MLP neurons of a small language model. Each row is named by its layer, matrix (gate and up: input weights) and neuron, and shows model dimensions 64-127. Each number is 200 + 20 x the weight over its row's rms, rounded and kept within 0 to 999. A neuron's up and down rows have the sign that makes its largest values positive.
After each neuron's rows, "fires after" lists the tokens most often just before its 100 highest values on Wikipedia text that the model never trained on.

L2.gate294,202,192,219,225,192,188,207,212,191,175,225,184,215,221,207,171,182,199,207,151,215,213,150,221,210,191,222,208,203,184,224,170,210,196,235,163,204,185,192,250,192,201,190,225,204,197,200,184,206,208,209,244,172,175,206,166,195,196,197,199,209,228,220,208
L2.up294,179,203,218,255,206,248,191,200,201,198,232,198,234,197,252,194,208,217,193,200,208,198,184,194,208,195,234,185,169,217,194,204,178,204,250,200,218,225,174,233,183,225,196,187,194,159,178,197,206,196,178,225,220,203,219,214,209,207,200,205,189,195,197,194
fires after: "ro", " Da", " Ba", " Ro", " la", " Ra"

L4.gate17,188,220,186,213,184,213,239,174,206,179,208,166,216,219,202,200,191,186,204,173,176,186,214,195,221,159,200,206,180,199,206,173,203,202,200,164,216,151,189,204,179,170,195,186,200,197,223,207,199,205,198,196,228,200,211,199,171,202,193,183,196,196,217,160
L4.up17,201,237,185,191,216,195,240,228,185,175,211,174,195,195,229,196,191,184,178,158,169,242,203,234,222,184,227,207,193,206,226,218,231,198,200,215,181,211,196,235,187,194,171,179,201,187,194,196,214,203,194,206,233,187,199,180,179,198,199,203,154,228,204,172
fires after: " He", " Re", " re", " he", " C", "D"

L2.gate122,211,199,202,201,256,208,221,213,199,200,210,175,229,194,197,189,180,198,215,221,210,218,165,197,184,216,204,184,200,206,179,223,211,216,201,220,196,212,194,177,197,204,205,185,176,185,199,201,244,180,217,198,178,162,228,203,187,188,200,218,249,188,199,178
L2.up122,221,217,202,226,222,201,206,213,212,234,182,192,202,167,202,231,220,207,217,188,194,195,212,229,194,226,159,235,211,229,199,243,184,222,199,210,227,230,224,192,185,165,184,211,220,168,256,208,169,217,212,208,157,207,164,195,178,206,230,180,182,202,229,235
fires after: "C", " As", " to", " F", " E", " re"

L3.gate257,174,205,198,156,185,207,206,226,212,223,240,247,242,194,172,199,150,226,212,183,191,196,218,188,203,208,191,199,179,212,177,202,181,176,201,203,197,192,224,169,212,230,176,217,195,211,191,216,200,185,221,216,210,200,192,205,159,160,177,186,201,176,216,178
L3.up257,192,202,165,215,183,211,220,213,195,191,211,229,224,177,202,176,173,201,235,213,205,230,207,204,211,201,183,200,235,202,193,190,188,213,219,208,208,228,230,201,218,203,178,194,160,236,211,208,220,178,203,180,153,175,190,215,192,205,223,205,172,193,203,198
fires after: " Y", "or", "il", " X", " Go", " w"

L6.gate17,162,199,220,183,193,218,223,184,206,170,246,213,184,186,208,224,199,174,204,201,228,198,202,201,206,218,187,194,218,202,214,217,221,171,224,183,214,230,224,223,191,212,228,212,174,221,179,222,189,213,191,146,134,187,184,207,199,182,236,204,179,239,195,185
L6.up17,205,214,221,197,201,218,190,244,199,193,220,200,213,220,195,182,153,152,177,213,195,189,215,202,220,184,221,206,192,191,182,212,177,209,187,191,166,205,196,183,194,186,221,221,203,196,207,223,203,169,225,235,206,197,213,207,160,199,207,205,232,191,191,179
fires after: "s", " S", "ight", "ft"

L3.gate244,225,195,206,213,185,228,198,160,205,190,196,178,159,224,182,170,228,195,184,197,178,191,205,152,187,204,219,234,223,212,225,179,190,223,220,190,181,161,180,203,217,224,196,208,216,215,247,233,170,205,178,142,175,209,201,238,198,213,211,181,215,204,177,176
L3.up244,193,184,202,202,183,191,195,187,205,231,205,217,211,230,232,236,207,195,208,186,182,163,178,197,201,209,172,218,202,189,142,219,205,195,194,188,212,199,217,176,221,215,166,207,183,177,207,172,221,173,192,197,182,217,201,213,239,183,207,229,188,224,223,195
fires after: " ", " N", " Ri", " Per", "M"

L4.gate314,222,228,197,169,177,208,210,185,186,181,174,210,203,244,204,172,241,199,218,178,213,191,177,170,225,194,206,215,172,206,190,204,193,203,198,208,194,196,200,190,179,202,218,183,202,156,209,183,196,217,206,199,234,172,199,206,182,213,193,184,235,231,237,165
L4.up314,223,209,157,231,179,162,186,222,217,176,188,173,183,215,217,230,187,233,216,175,182,197,212,212,183,199,207,217,148,163,194,214,207,192,199,229,184,180,227,194,202,246,225,189,234,154,181,176,249,204,202,207,203,202,225,228,226,209,168,202,211,208,212,194
fires after: " con", "ci", " Con", " P", " C", "c"

L2.gate170,217,214,198,192,214,218,184,205,203,167,166,182,181,215,199,242,168,188,185,225,214,227,181,166,236,173,200,205,189,208,205,166,162,198,221,176,184,198,235,235,183,214,190,221,219,198,201,210,178,174,192,199,208,217,209,208,203,210,220,185,217,218,204,183
L2.up170,224,210,175,203,198,219,198,245,234,184,178,195,207,163,205,199,219,181,191,163,235,158,195,228,179,221,182,214,172,211,214,218,217,228,219,204,208,217,155,213,200,227,155,203,245,210,202,220,188,216,178,230,207,173,198,192,195,188,265,205,192,204,211,221
fires after: " g", " G", "D", " D", "c", " de"

L6.gate262,173,190,239,201,201,181,192,192,204,185,184,209,212,203,228,192,193,228,167,202,212,198,185,220,145,227,188,195,203,217,209,195,204,210,220,192,182,166,198,204,213,204,207,222,171,208,202,185,173,202,197,203,162,196,182,169,190,202,190,190,166,225,202,226
L6.up262,161,213,190,170,182,210,219,164,202,180,191,194,176,189,214,195,223,226,192,170,198,178,211,208,182,188,255,234,206,199,169,174,212,159,166,204,200,200,167,226,161,179,188,219,220,206,190,218,189,229,230,193,197,184,204,173,180,198,193,235,194,205,202,234
fires after: " c", " b", " mi", " C", " B"

L2.gate102,196,209,197,184,206,178,206,200,213,238,187,219,212,200,178,195,198,210,197,188,177,191,168,204,193,187,185,183,233,219,185,203,222,225,186,213,228,221,178,237,185,202,223,178,211,212,195,194,246,173,236,200,185,213,208,191,203,194,193,192,202,242,186,202
L2.up102,190,160,194,213,192,158,220,221,245,196,189,189,200,191,178,206,208,205,241,218,226,216,162,209,220,183,181,219,210,197,181,218,266,228,206,217,218,239,187,206,223,223,231,221,213,180,200,172,199,181,207,216,186,216,188,239,194,206,182,182,198,230,186,162
fires after: " ", " the", " 3", " 2", " 1"

L3.gate52,199,194,177,213,226,219,197,190,190,233,209,196,189,238,196,190,184,175,217,215,209,193,204,168,193,212,233,189,202,203,170,215,181,202,207,208,188,192,187,203,182,171,175,191,192,200,212,215,223,224,218,199,190,247,229,208,232,199,180,194,185,199,236,219
L3.up52,204,164,189,197,214,171,178,206,201,207,206,218,205,180,204,155,185,192,183,240,251,198,183,192,201,166,191,188,212,198,193,225,166,199,203,171,205,152,211,196,186,184,183,202,219,178,181,204,205,215,191,236,188,211,215,170,202,210,174,205,184,202,228,207
fires after: " in", " In", "de", "e", "d", "In"

L2.gate307,184,164,198,232,187,182,177,227,180,213,196,177,216,213,174,214,210,175,211,207,180,205,208,232,176,185,223,190,186,218,222,203,192,182,219,166,167,185,210,203,196,173,216,208,244,179,162,197,225,190,215,227,193,185,188,188,183,214,180,180,210,176,210,229
L2.up307,203,211,186,240,203,222,202,201,184,210,227,190,200,175,204,217,212,169,155,200,196,161,237,181,217,234,217,179,208,204,203,235,201,229,197,212,211,210,233,171,232,208,229,230,217,173,198,212,190,221,194,193,188,228,182,184,206,206,246,178,170,179,191,185
fires after: "c", " d", " C", " St", "C", " Pa"

L2.gate279,208,179,203,193,190,234,182,199,210,188,179,184,175,191,201,188,190,203,223,215,170,184,197,200,211,217,188,197,201,212,181,182,192,186,178,181,225,198,205,190,202,206,219,214,177,234,201,217,204,158,210,217,194,228,191,199,239,199,191,231,175,188,211,188
L2.up279,204,220,167,192,168,206,241,191,186,234,169,193,186,210,198,210,216,217,202,218,186,172,223,188,238,207,178,178,205,201,191,190,189,214,209,224,199,212,173,214,229,202,214,222,231,213,204,232,206,226,165,156,219,219,176,172,207,199,206,205,210,165,227,218
fires after: " 2", " 1", " 4", " 11", " 7"

L6.gate203,186,215,231,208,186,214,178,186,196,225,232,232,214,230,172,201,202,166,186,247,191,239,200,218,201,197,192,178,247,193,197,170,223,212,202,205,205,176,186,190,201,177,212,188,182,245,216,157,220,195,222,208,212,215,186,164,173,190,183,217,173,226,190,190
L6.up203,222,181,215,211,188,214,204,199,177,200,230,174,219,201,177,208,211,187,240,215,225,189,209,165,171,168,153,208,213,192,192,179,241,176,184,196,225,179,210,258,199,202,171,233,248,221,229,189,171,204,181,197,207,200,249,209,173,171,182,178,205,209,225,189
fires after: " ", " Ar", " to", " Jo", "or", "s"

L6.gate46,183,200,214,191,200,165,191,198,183,196,177,241,207,203,162,242,216,175,214,189,177,207,187,219,202,224,202,198,205,206,183,226,216,212,236,198,168,189,193,216,215,217,205,190,189,164,229,193,233,206,203,164,168,201,196,203,195,207,177,211,211,228,180,236
L6.up46,196,209,191,226,208,194,207,155,184,161,210,203,199,171,217,165,206,180,191,178,212,182,203,174,214,208,198,196,195,167,185,178,199,214,227,170,189,196,216,198,220,177,209,190,200,213,215,224,209,207,233,205,217,184,188,210,210,197,217,231,195,226,226,193
fires after: " "

L3.gate4,172,182,200,164,206,190,180,161,178,207,206,207,231,169,219,198,223,206,199,215,170,217,215,198,209,190,207,197,192,207,210,196,176,177,211,180,175,201,246,200,239,183,219,188,187,199,210,204,210,195,220,218,197,216,204,185,208,216,208,206,177,182,199,158
L3.up4,204,171,171,150,206,215,231,207,184,197,180,236,204,208,196,191,215,190,198,200,162,163,196,184,158,232,189,174,203,188,200,162,184,215,208,193,220,213,211,179,178,186,201,185,169,191,176,211,211,224,188,195,223,222,163,225,221,191,225,193,217,190,230,208
fires after: ".", "y", " be", "r"

L4.gate190,225,207,188,218,216,218,215,192,156,195,171,205,189,192,199,216,192,224,200,229,172,233,229,227,187,247,200,232,232,191,194,184,193,205,234,197,229,212,208,182,212,172,207,193,217,205,204,223,200,227,204,241,213,208,215,211,187,202,181,197,211,166,215,225
L4.up190,219,215,164,187,173,162,188,207,206,155,180,233,215,224,234,190,172,223,173,225,181,219,197,238,186,221,203,172,208,215,222,173,177,186,191,169,183,234,225,202,205,174,226,201,194,189,175,200,210,201,209,209,231,209,238,165,199,189,184,208,194,225,205,201
fires after: "\n", " Mc", "'", "o", " by"

L4.gate160,169,179,181,212,191,206,216,185,202,211,188,247,198,230,212,212,217,173,180,134,188,198,180,177,188,187,221,194,234,219,166,169,135,195,209,191,187,224,202,203,164,222,201,184,225,195,198,170,194,241,235,183,217,227,214,194,191,194,213,214,186,232,199,172
L4.up160,174,219,233,184,192,143,218,192,189,218,232,175,197,168,237,230,202,198,188,193,219,206,166,179,199,213,188,202,191,190,201,179,218,215,195,203,232,213,197,210,211,182,219,162,222,200,232,178,210,212,170,197,194,179,233,218,209,201,207,228,194,204,196,227
fires after: " ", " M", "in", "min", "M", " S"

L4.gate134,206,204,210,184,211,204,193,209,206,165,234,166,211,199,163,167,202,225,218,199,170,233,174,184,159,203,155,179,182,209,178,183,223,201,242,210,225,200,168,188,167,242,174,214,171,224,169,168,235,176,192,186,170,161,194,184,207,190,190,209,210,227,187,216
L4.up134,201,206,208,179,224,162,214,160,214,195,212,184,218,190,173,181,142,212,204,222,215,213,186,208,199,196,183,193,183,210,203,190,211,233,189,215,205,184,207,210,197,182,172,187,254,194,167,203,220,178,192,193,198,194,208,216,191,201,202,165,203,195,179,193
fires after: " ", "te", "vo", " Mo", " mo"

L4.gate131,189,181,216,183,153,207,182,180,220,182,241,216,228,180,218,202,208,180,204,176,213,184,189,210,184,217,232,199,202,186,221,210,220,237,189,193,179,166,213,222,171,185,197,198,187,224,228,193,200,191,210,217,233,235,190,227,187,162,213,149,193,199,231,219
L4.up131,205,177,192,184,185,186,220,214,177,181,231,230,204,236,203,218,207,181,210,202,240,200,232,195,248,229,234,204,222,217,207,198,189,172,165,216,166,150,208,208,233,209,247,194,189,209,203,217,219,190,213,210,245,219,206,212,206,198,181,214,163,192,217,201
fires after: ".", " state", "d", "ed"

L6.gate48,184,186,188,209,195,178,188,163,175,201,222,213,168,201,220,183,218,167,227,212,229,186,212,196,220,214,189,203,181,180,195,162,207,223,235,209,220,226,178,216,201,198,164,188,204,219,207,184,193,190,197,194,173,186,199,188,204,217,211,211,181,201,183,201
L6.up48,223,189,219,209,182,223,210,198,200,209,179,211,142,204,189,191,201,183,203,243,185,210,215,211,207,218,229,182,209,189,232,195,202,225,185,180,224,205,183,209,204,209,193,178,204,209,186,168,207,207,190,198,194,210,216,194,194,181,165,213,220,216,219,217
fires after: " was", ",", " were"

L4.gate73,184,213,235,197,163,191,203,197,218,174,200,179,215,200,192,239,220,190,194,200,219,210,188,190,180,164,154,209,172,194,172,182,184,183,208,155,199,229,213,179,200,203,208,193,180,216,138,197,183,220,195,207,212,228,230,198,219,226,242,203,198,190,211,200
L4.up73,181,189,209,215,210,180,172,217,232,189,202,185,182,190,177,173,173,216,194,180,231,247,195,185,228,232,206,194,213,184,187,194,167,195,221,193,196,188,215,190,202,190,196,201,200,173,202,182,185,207,187,215,195,180,205,208,185,195,176,240,211,208,209,201
fires after: "s", " Sa", " S", " Th", "les"

L2.gate270,197,193,222,201,208,163,215,200,175,155,220,155,216,179,215,197,195,237,193,247,170,202,199,190,187,210,197,167,174,167,188,219,189,180,166,221,202,192,251,217,215,142,177,199,229,212,234,220,202,220,175,194,208,185,194,193,187,173,200,205,212,201,197,212
L2.up270,244,191,196,241,173,171,207,212,216,192,232,166,202,202,204,195,186,171,201,193,193,201,190,232,200,226,203,159,199,197,207,198,209,215,232,199,217,179,202,200,187,165,205,189,217,219,220,207,201,219,183,187,198,215,199,193,221,185,225,231,210,202,206,245
fires after: " ", " Ch", " ch", " w", " W"

L4.gate174,192,206,198,184,173,168,225,180,205,206,210,181,226,222,219,161,202,234,253,171,178,218,207,188,241,194,191,205,208,213,220,177,214,202,220,210,205,224,215,208,221,226,190,220,217,194,204,218,190,209,197,190,205,214,181,224,165,216,178,171,229,196,180,195
L4.up174,187,233,204,242,231,188,170,216,175,232,184,233,229,213,217,203,225,217,234,180,205,211,183,206,213,202,199,195,174,203,203,175,189,234,185,189,219,180,251,161,196,209,190,180,229,197,210,201,202,185,218,204,224,223,179,193,193,200,185,206,218,190,221,229
fires after: "or", "ci", " In", "tra", " con", "per"

L3.gate192,200,213,196,181,168,210,211,192,222,175,228,213,191,184,173,187,171,225,199,170,213,183,193,211,200,197,190,231,180,227,222,198,193,215,198,233,189,170,205,182,183,222,180,213,222,211,213,188,208,186,228,180,199,179,201,206,221,187,148,227,206,203,250,201
L3.up192,200,226,227,200,205,232,175,177,175,192,193,194,215,216,170,229,230,215,191,229,174,221,200,207,236,180,201,181,209,215,203,196,173,214,179,230,215,210,211,224,190,198,188,186,200,210,201,179,223,195,228,168,195,237,224,210,171,209,187,192,185,237,220,189
fires after: " g", " per", " at", " lo", ",", " of"

L4.gate18,185,207,197,187,227,168,193,191,186,168,216,238,201,204,209,205,179,217,200,191,190,240,194,187,193,194,236,210,192,176,181,228,218,191,195,212,197,185,230,241,174,232,173,200,219,236,164,187,196,212,196,182,196,217,219,199,197,213,221,211,191,169,221,217
L4.up18,226,207,221,211,157,162,183,164,212,216,218,192,190,205,215,216,205,209,200,188,196,171,208,206,206,190,159,200,227,198,147,217,190,202,240,237,194,196,172,186,243,198,179,192,200,179,187,215,195,188,199,205,215,206,201,211,214,223,210,188,175,178,214,188
fires after: " He", " De", " F", " Z", "e"

L2.gate219,219,208,187,190,199,204,173,213,214,158,223,216,221,216,201,209,193,184,176,198,209,236,188,195,213,166,185,172,176,178,193,193,199,201,221,203,224,205,187,206,173,219,216,207,184,200,195,200,197,213,217,210,190,206,167,190,216,199,175,205,201,219,191,199
L2.up219,206,213,209,202,187,182,179,187,188,157,177,246,213,188,209,198,214,227,198,220,161,192,175,236,182,185,188,163,226,194,198,234,227,221,210,223,184,169,199,216,229,198,204,234,164,199,224,150,198,198,221,238,194,235,213,209,222,197,216,205,211,217,210,226
fires after: ",", ".", "–", "–1", "-"

L2.gate37,195,223,243,223,204,219,186,212,234,194,207,210,196,175,177,206,166,181,221,196,220,201,186,189,163,174,178,179,198,168,196,219,171,220,216,178,192,203,209,221,163,217,183,219,221,165,209,183,224,187,177,199,211,210,167,177,160,182,215,199,168,200,202,185
L2.up37,206,199,199,203,167,195,186,220,216,202,201,172,167,213,211,193,164,185,242,209,175,217,165,182,187,240,207,223,190,196,170,214,175,202,196,222,221,232,196,230,202,222,215,177,217,173,195,185,206,189,194,188,207,218,224,177,213,187,203,192,210,207,215,191
fires after: "s", "t", " T", " p"

L2.gate84,184,207,199,215,200,190,175,215,180,173,219,205,184,221,180,204,211,204,219,225,177,214,183,228,197,188,182,164,202,213,181,245,196,189,222,222,208,240,189,194,226,211,200,191,220,178,190,214,183,175,225,239,179,186,214,230,161,196,226,161,166,219,206,222
L2.up84,213,226,204,210,206,200,192,202,210,177,223,185,167,210,160,245,184,191,199,181,193,208,217,187,185,219,220,177,197,197,183,223,201,229,230,214,195,216,206,163,209,224,214,207,190,186,187,215,176,227,198,164,214,224,207,222,213,230,213,189,207,238,200,184
fires after: " ", " G", " St", " st", " Sea", "ri"

L3.gate55,244,210,223,233,216,200,218,229,197,218,209,176,203,184,213,167,170,187,207,228,182,208,206,206,197,162,213,174,176,178,225,202,159,190,205,215,187,247,187,228,180,224,216,186,186,180,183,189,207,204,207,161,183,144,214,218,188,162,205,197,197,205,226,238
L3.up55,225,203,208,206,237,213,194,233,193,181,184,213,194,195,187,196,180,195,204,177,207,224,195,200,205,183,203,202,187,212,197,203,195,156,220,228,188,189,201,215,208,211,189,205,211,209,194,213,203,177,171,198,201,213,203,181,176,195,227,217,212,211,269,223
fires after: " ", " Di", " re", " p", " d", " S"

L3.gate115,192,196,166,219,225,220,200,217,235,177,226,215,215,175,217,230,226,213,205,175,193,194,184,186,197,222,210,206,201,184,216,204,211,190,210,173,190,198,228,162,201,184,186,193,221,248,225,213,215,216,233,228,170,164,199,234,171,183,189,160,202,177,205,187
L3.up115,187,234,227,214,213,201,194,181,180,192,220,168,223,198,184,214,197,189,195,209,171,193,193,238,200,185,195,196,191,176,158,206,203,212,201,213,189,203,197,195,223,200,173,228,215,209,222,185,179,213,205,218,171,209,209,206,217,222,192,195,193,211,224,186
fires after: " La", "lo", " S", " Bo", "S", " Pla"

L4.gate27,212,223,217,183,208,226,220,205,196,184,171,183,198,193,196,212,194,225,184,217,185,194,218,162,197,206,160,217,207,190,216,168,228,191,223,174,204,200,187,195,212,201,215,202,199,147,187,196,204,216,218,216,222,175,203,191,200,202,193,170,188,198,177,160
L4.up27,199,214,195,183,228,231,215,195,184,183,230,200,192,188,195,167,207,178,230,161,242,193,179,176,171,220,203,223,215,241,194,219,191,216,201,204,227,156,209,227,185,220,219,216,198,185,215,202,220,195,222,189,191,203,186,214,171,184,197,197,210,194,210,197
fires after: "s", " T", " ", " Bar", " Car", "li"

L4.gate62,191,190,222,178,228,184,197,161,209,216,196,226,208,198,233,158,197,227,163,227,182,241,207,185,200,177,222,178,186,211,189,229,154,201,194,170,177,217,228,175,207,235,196,210,154,184,162,153,236,197,208,211,216,208,181,222,202,206,214,209,212,183,177,227
L4.up62,211,214,221,202,190,177,192,171,211,199,189,221,216,188,198,200,208,174,199,168,215,175,187,171,215,190,222,232,193,207,194,209,174,177,206,256,207,203,167,216,177,181,191,213,204,192,181,211,187,189,202,188,210,197,236,172,188,191,204,183,211,201,191,199
fires after: " re", " Re", "de", "A", "re", " sub"

L3.gate204,179,193,201,227,182,193,188,167,204,230,187,201,192,194,209,205,198,206,205,193,180,168,238,198,235,179,220,185,228,231,191,157,168,189,227,239,195,194,209,229,207,176,215,184,194,203,208,210,200,216,215,231,200,229,208,217,169,216,198,182,172,170,216,215
L3.up204,221,224,186,233,203,214,222,224,185,207,155,177,194,214,228,163,214,211,208,213,199,191,187,220,199,197,215,163,226,217,194,149,207,216,211,223,194,188,193,208,180,212,201,193,217,195,204,197,210,200,213,188,177,229,204,197,182,209,258,212,244,206,203,208
fires after: " ", " 2", "s", " 1", " g", "n"

L2.gate75,213,237,225,218,208,199,245,227,189,172,160,201,183,204,219,194,142,187,195,205,201,185,226,203,177,211,198,190,206,214,203,153,193,229,197,196,176,219,213,209,223,189,242,212,186,193,201,173,190,224,212,220,206,211,197,207,180,191,179,172,197,196,156,191
L2.up75,200,226,234,196,199,224,191,198,188,230,182,171,196,163,194,228,181,162,206,188,226,189,178,205,232,187,233,191,195,202,196,205,224,230,165,198,203,249,195,213,202,187,204,201,222,222,164,201,191,193,223,198,174,183,172,197,197,191,174,190,211,213,173,168
fires after: "d", " D", " W", " f", "end", "D"

L4.gate318,170,168,193,186,179,174,218,212,230,196,196,211,198,236,182,175,235,195,238,178,208,175,208,216,218,183,190,208,212,170,183,192,181,180,211,194,197,218,195,190,189,217,219,183,236,193,192,191,195,241,159,191,234,203,185,172,187,193,194,136,183,212,201,188
L4.up318,208,191,229,185,214,233,217,180,216,197,185,213,238,196,182,204,182,189,195,203,175,182,176,209,180,178,207,212,177,177,169,228,198,207,196,191,197,218,202,202,207,217,203,192,230,185,203,188,192,193,226,174,184,202,204,182,188,237,186,171,221,203,166,182
fires after: "te", " Te", "e", "t", "s"

L4.gate20,187,212,246,178,185,218,195,217,188,206,204,163,230,221,240,206,193,177,220,216,205,218,210,215,213,199,204,167,189,222,197,198,224,148,183,221,183,209,200,217,194,190,210,182,195,181,194,159,241,189,225,206,233,169,208,186,225,203,221,176,215,207,165,181
L4.up20,187,235,189,206,206,244,203,168,200,218,248,207,192,210,204,206,180,200,223,208,225,177,218,212,213,223,238,206,209,230,222,205,188,236,205,212,199,204,191,231,209,223,197,206,191,173,180,184,214,189,222,199,222,174,218,184,248,202,202,201,197,230,190,198
fires after: " ", " Ba", " se", " Wa", "av", "ba"

L2.gate226,197,202,185,164,191,193,214,196,207,192,179,186,174,167,211,190,195,247,197,202,210,176,203,229,181,212,210,204,209,199,222,232,195,219,181,176,182,203,229,215,202,203,191,182,191,191,206,226,204,200,168,231,238,197,219,191,237,220,187,213,186,214,222,172
L2.up226,194,187,188,162,219,198,213,196,218,182,206,202,194,204,226,171,194,212,193,146,194,171,181,195,169,198,227,229,168,224,241,162,185,216,196,191,213,193,202,170,217,215,197,220,183,247,210,199,198,163,187,193,207,184,194,195,195,245,207,234,195,146,169,183
fires after: " re", "|", "---|---|---|---|", "|---|---|", "ography", "ations"

L2.gate222,218,200,201,177,189,203,188,170,224,189,193,163,193,195,238,212,200,184,235,179,156,169,203,183,211,186,195,216,197,202,164,229,216,181,227,155,206,182,189,183,170,173,201,199,189,239,206,201,180,236,222,188,241,160,164,200,203,183,192,227,199,177,189,218
L2.up222,208,219,208,192,221,204,187,224,164,200,200,202,211,168,226,202,185,195,209,190,184,176,233,207,224,198,201,205,176,233,214,199,235,178,240,217,171,169,218,182,234,196,216,217,181,178,209,184,174,209,252,200,243,217,186,212,205,190,213,250,208,189,184,193
fires after: "\n", "s", "S", "A", " Sea", " S"

L2.gate175,174,201,192,176,224,174,183,193,224,172,192,204,207,224,212,188,180,204,157,187,197,199,201,205,204,180,181,215,229,204,188,215,209,208,210,169,221,227,228,198,239,190,236,185,193,195,180,208,193,213,202,221,190,218,179,201,197,205,215,205,217,232,189,171
L2.up175,192,157,192,212,209,213,164,163,212,189,177,230,207,218,190,232,203,209,195,206,192,173,194,209,204,176,146,169,209,199,205,219,174,199,208,167,179,203,224,200,210,220,252,186,183,176,233,198,211,183,207,173,233,214,191,215,213,221,233,198,222,186,192,211
fires after: "s", " S", " A", "S", " P"

L6.gate312,201,215,188,236,240,206,249,192,198,215,232,211,230,204,208,217,161,187,179,170,223,216,203,176,217,176,229,194,203,215,226,179,198,201,220,204,179,206,220,223,216,232,170,216,207,228,183,194,198,183,209,199,180,196,205,197,224,195,204,213,189,241,216,169
L6.up312,202,178,177,198,201,218,186,219,189,193,205,245,214,184,185,223,214,178,217,185,175,196,188,225,168,207,200,238,217,209,212,197,147,210,220,192,171,199,206,202,213,192,203,194,213,193,182,194,212,212,211,205,204,221,176,195,180,206,186,211,183,205,179,213
fires after: "or", "il", "fin", " be", " me"

L6.gate296,184,222,246,198,206,177,215,233,153,203,195,189,211,217,204,249,195,172,211,202,193,245,195,200,197,187,193,167,211,216,169,224,235,195,207,186,204,174,216,193,199,227,188,221,177,195,204,158,206,191,190,223,184,211,221,202,233,202,195,217,176,254,145,215
L6.up296,203,170,194,186,198,206,209,226,173,216,209,206,211,158,201,207,205,222,213,210,245,214,209,195,188,179,193,185,197,224,217,217,238,195,244,159,228,219,146,205,187,190,191,167,193,140,171,217,198,148,194,173,189,185,222,217,205,193,204,215,187,175,212,196
fires after: " ", "t"

L2.gate62,197,180,199,205,170,195,170,213,201,205,198,156,181,183,223,230,193,169,201,188,195,203,192,224,178,182,236,207,209,203,210,206,181,214,182,210,161,185,227,190,181,195,185,205,193,193,218,212,219,199,197,219,201,197,227,201,179,207,180,185,206,204,188,189
L2.up62,222,199,171,202,185,220,203,210,185,165,136,200,193,188,208,212,171,205,203,200,205,198,207,226,180,205,188,207,183,183,207,199,193,180,222,206,188,200,196,155,196,209,205,195,222,163,192,205,228,209,214,205,222,220,216,213,209,193,205,196,203,198,208,177
fires after: "c", "it", " D", "C", " F", " re"

L4.gate224,173,193,191,206,226,199,181,222,182,194,225,182,226,193,188,178,203,187,173,191,201,191,211,217,183,209,192,229,177,208,201,190,174,178,218,190,198,227,195,176,197,220,184,217,187,195,213,203,194,172,213,193,206,202,215,226,244,244,194,183,185,211,196,242
L4.up224,198,227,176,223,256,224,167,160,191,195,255,161,190,179,195,230,190,245,194,198,191,189,191,177,194,195,201,197,174,197,201,199,207,184,230,196,179,199,173,192,197,178,214,209,203,169,212,245,211,219,193,221,193,209,208,196,192,174,208,223,196,207,190,206
fires after: " Con", "on", "li", " G", " St", " st"

L3.gate155,182,237,224,186,200,214,221,207,208,215,166,183,208,189,215,203,185,212,208,230,235,154,191,204,171,203,209,235,213,189,207,214,187,221,193,206,233,241,214,176,221,206,224,150,179,188,195,186,205,197,169,222,225,207,197,182,197,191,209,212,191,215,207,214
L3.up155,196,199,192,210,205,223,212,250,202,169,203,202,197,215,221,208,162,216,188,190,199,245,191,203,227,200,220,206,209,171,226,161,213,233,201,218,207,174,213,221,187,196,184,180,185,186,200,195,199,208,201,158,195,177,227,217,195,202,240,202,201,183,184,224
fires after: " ", " W", " P", " be", " O", "W"